From a checkpoint of a small transformer trained on Wikipedia.
Architecture: LayerNorm before each block, learned positions, no biases in attention or MLP, tied embeddings, normalized queries and keys, attention and MLP in parallel.
Training: a variant of Muon for these matrices, 152M tokens, 5173 steps.
MLP neurons of a small language model. Each row is named by its layer, matrix (up: input weights) and neuron, and shows model dimensions 128-255. Each number is 500 + 40 x the weight over its row's rms, rounded and kept within 0 to 999. Numbers have three digits each.
A block is one neuron, or neurons of one layer that tend to fire together. After each block is what it responds to, as a language model described it from the Wikipedia text at the highest values.

L2.up12:486497516553507545544459470505544490455472497532546580480430569424512470484514496448493513531435571455460578498497500477501531490520489529517493423434472457470477512498519541539537488449574496486513438485447569498502482466533544400555440491498530481525446473488467611498489504489558465483532490553484506421555513501498604505464512559486489535540537483505471506520512463442500545510525
L2.up57:548586412553486490499477461550499554517540527550578515518525490522496522513510462469479471595572479527512567562466524529438517509446411529537486471488462491473471472529515571508464496527470475515472474465450504479509556548532447486447496495456562473505563486521437485495532511529456506510497545586584582452513491544457479483508453495480414482447489489559419442522491445523502533522451
L2.up66:506515548525462523478546492547503448510531531482483510439469528504491440494519532486422493510482479510466545545512491529493511537443503578521470477488542517510526431552536502492519503520530490508562537444487573505533438460468489447540507482559449483520479490506475566479490504531481477444441516486436473507543476444531487511511487495496457452585505548523486422563506500526506556519466
L2.up492:502488589571485551422516460559446479612447581466530558452453482510429493523610526434479467495494472470564501431541454542480517504501512473526570496502563470473479521517480513537575441553469481513521477489560532509515546526499554490468540544473525504528562506501532491457466457511542527486528489494481582461490418434520566542516480477472475502488448583542498487412531487505489580553504
L2.up521:482485503489421453524522493591482569494492609500516548444510529526622461454524483488502526427470533482537521525514503541516460531444521501553446529460503470525570428427490511511460549459513482509515514529565474567560543525466482521483472470467523511510499493558496463426402532438555524484493469492542452465497501536442480547424479455522475495421543519498466494463439516526602537490476
L2.up594:417472441479478473546525414480452480527455457508500535500419421476536533519560513465514517504524498505516403479569533515498522526552504420548498481529513468526503458513485478538487467494563456573487491530429520465481582441512449418496471577516518509472500499513554528421500533584492510543557478461524503485470498538515451496485495470514475454510441464437455540478541499478497476484533
L2.up766:520464421528438508470484497508480535494566512539519497542469462519549525541509530483477531512507559424493455501494569550476519475417497481493547514550469509505449497502476473530465448494449514457493507508477500483502492496458559462509548457485506587429564429539487484432464586557479524538563537468577572589516473498482485501492440473560470406507428500460430518447510491576477493490479
L2.up864:541537499504453502513439506476547515508495476566537460476556479491551554567502565529510506530517506534555489530536531465509542491417412557445477457580516490416466552423480516476510506533523461580576507536473492506524452561530493474510491499458507484525498478494496492556591556456506498429511461498534524482483399444414487447501434452510517467520441470532504512480468471502560433506517
Description: Succession-box fields and "died". Field labels such as Preceded in succession boxes, infobox lists and tables, plus died after a person's name, and section-heading words like Honours, Description.

L6.up87:563515499488549503470592459467480495451500485529427476513515564568428514532495473510502561529468499513475515497497497467524484441513422537528468557527474493511527464545561459462489525456517513473457511494534519538483545441455515446480484519572433485484477508473393512480484514469456508420554458496469565477566518548560562408473480427466506549437451516521477510497534560457528565541508
L6.up99:483498504467464566474528420526556472453485473509532474418535473551533584463560487514493492509593492482476502540556585532436541460507581515547558472482479507482514506491527483558478510452538463592415511552481510463454534543491520454542552565526510487546446558491532473517502485524520502478508468554449450368484492555463488427465501488531424459453507478460478504503570512491534435409506
L6.up205:438479502497529512544553441472481477513504486500498510521410529462510493499507492507514514580543474502465478567473466446557464540600474505515561378490527479446495421501468453544471506565518458559550536501476523425465479524482497448532453513468557547523561506563491573418517559458480512456515543512453467478574496491491498463535476553595456519467473485470478497566479520498388460471522
L6.up255:488571503535535543542555468519441487491501493533465457449485493505519600484513421564470547459547503565534543515489580492480474525503496554500480413491437528492542425485483514535448502449549480561407507522427494501530520487446513439492476476478541434563555467482564437397497457433519511436513571528461544458451530526537521501466524352533551449478440489606468533553508524501556491449518
L6.up348:537449522449509522474472468484425523517484440475479514545490553428503429507507487510490477538483534565513460512481446462503494474501456524493510451499522548433556504511512455537550506540524486434467524512506551547474524487508540559489477511532509495491521450455464463453459555519490585510532550520476522514494425477481526480511517520434492531470526472491517531516480604499566527565467
L6.up454:507528486516561464515559487470463550455542464500452461434485502561489472468512489455491489503511555480466461594500461459470424444464452496508471496463446519460508474485474462543575534438503558550525557518527508467504519480498497485391447501522454542563458466529498505482565523546508518428537508553505420535515458516512456549551455466503549510552533509467518562448473579489478517489507
L6.up789:454487474467529499521474455454467590495473488480510594400503489463504541507452562523482515520520476545540531444537502562529458569528514500543489512410505516551523538534512494551504516404500478458444493499464526488530427516438462425563468496503469484547520544535469499495475539546456534442503497572469513468517491504519551479525467495452544486556512544545506568466536491591484521480538
L6.up1000:546450432553526528522504515505510492533508525465512461421538460522556462531535559542492524483546542480508468539521498549513427514534420526524471448533448492542455466464457503436517482524528531448513543475578527523454476464490607531523441505514471486481502521526457468425460511499481463466491539521390469461489474487505542432473478445531510540537450510472551528479570569546487487521555
Description: Wikipedia infobox and headings. Fields in Wikipedia infoboxes and section headings, especially the D of Summer (DST) and the • bullet, plus heading words like History, Description, Population.

L6.up138:494372497512455527511564494456613484558592468574545534545485515442474482527506561449520541493523483488469450523537529461455539486553502561540497479485491484416438531383475483496463544598567488451480440472512508481478504520522503479520505497498469545566504526522557559518491490397487462461522468491470459503504509464507474500486467524440523516439476456538528518557484503456455520491558
L6.up194:512537518516406532472540531486513490556487479517562539481453534584463522523536488534522473391485502535472485433564525525459509531505472555534453506455440501462403481527530493530490512449439495497490482532490507419434454534493461476432555529574485527495512465499533549524484470510510555460544529561543476516445437482527456439428515410512517512487457469526461457508541549489504513505472
L6.up485:488472448535435559496542498604617511478524545488526533488504613489494515496501458522508501486512549505446402562520514468487516499501537484517506448524487482556504508435511436488494520496460494483468467591540509425422491532425525503530439497520446468446403526579508543565442512474463513484572523466531467514486419587532487554508528538508522500552448438507479550470548489519535528441506
L6.up496:515535460406513456521502512526502549487494492471569502519514558426422472518550447509562456562592467546429450456486517483532482477470478504478391438498482508531457529465458510496544502555485540494529511560530529496532501528461511456446498533539438553467509535458533538533528515475469549495477470486486529577501435537547512500532457552545500541487530506524427484468488551519528504491459
L6.up528:479470417460496520455480522492546559493554458489506480518476492459582520495527472550483493521486544569555560486482534503540543434512483606498460473506484489479497565501418592465475493481511582501498438500508511483474490609480541485463522439458465452391497516464500523473490441433531493461479522468459548510453472438520513498537389491570546510556481518509469501479515501546536494510541
L6.up697:583505377496444522470529506568554510448555445588551519470477515506517482620487410459498519501490517596500503539578538429529518567503459484515469529527480419456522552537498529544470465554541482477484464551470528499402468573467537461581523488464445450442428551458484483475541442525440463537556488443538462477486519506550486520502503541544504492388464488483552514495510509542507540430496
L6.up890:467465547538484576506506508495565545505518513512576486440439572433450503528501439418584548490589523527500523534542488450499528519516485523509544481550488477527482484444539448474444582460467506528470464471460463498490466548541521511484500474484497524495520525525480569578511479515498561527493504497422495471526572510525535499437435435468451531459539497538518569476540515510498471526539
L6.up924:446545505572542501532512495464534472471514449484567442483557529506547506533487422478494481502472598497529550428565479427482537522442529516491450502427549508509470516505453481461473450507515513598446531507486457535431524426521477459538484517545517480553562422498535461492478536499522495506510532471497542502462509459376511500488494494504567562455477471496497459513469574491443484464539
Description: Paragraph and heading ends. Line-break tokens that end a Wikipedia paragraph or section heading, mostly a final period plus blank line, also a heading's closing ==, e.g. Reception==.

L7.up32:504472469440535457494465538511507473499499540559521524466394523427544469560492491498521449487521503460515604471506539484542494544546531504511451558500506566469461513490506534455537487536506469455483487545428508509517498533506535503465523477531508466486487599552581439437476499451497504466564496412545547499454534511509491511520478469569508450518449538486512527468493497540462481585595
Description: Infobox labels, word fragments. Field-name tokens at line starts of infoboxes and tables (Population, Climate, Record, High school, Score), plus mid-word fragments in prose (Pop, Mic-he-le, met-e-oroids).

L7.up840:531542468440459478463456437396482466510530408465502497527411481451535494499487559474519454545476466449497465518484482515527494475496486617508450449486511443490507433459528483487512539529518538590576507483629534510452539445473495480525547479628519459539537409433505477488444558486536480483528531520543448498494536468543488480535515482465524491403557482499442521452509448463582439491547
Description: List continuation points. Commas and "and" between items late in enumerations (rooms, crops, organs, clubs), line breaks closing bullet-list fact blocks, and some mid-word pieces like "in", "ur".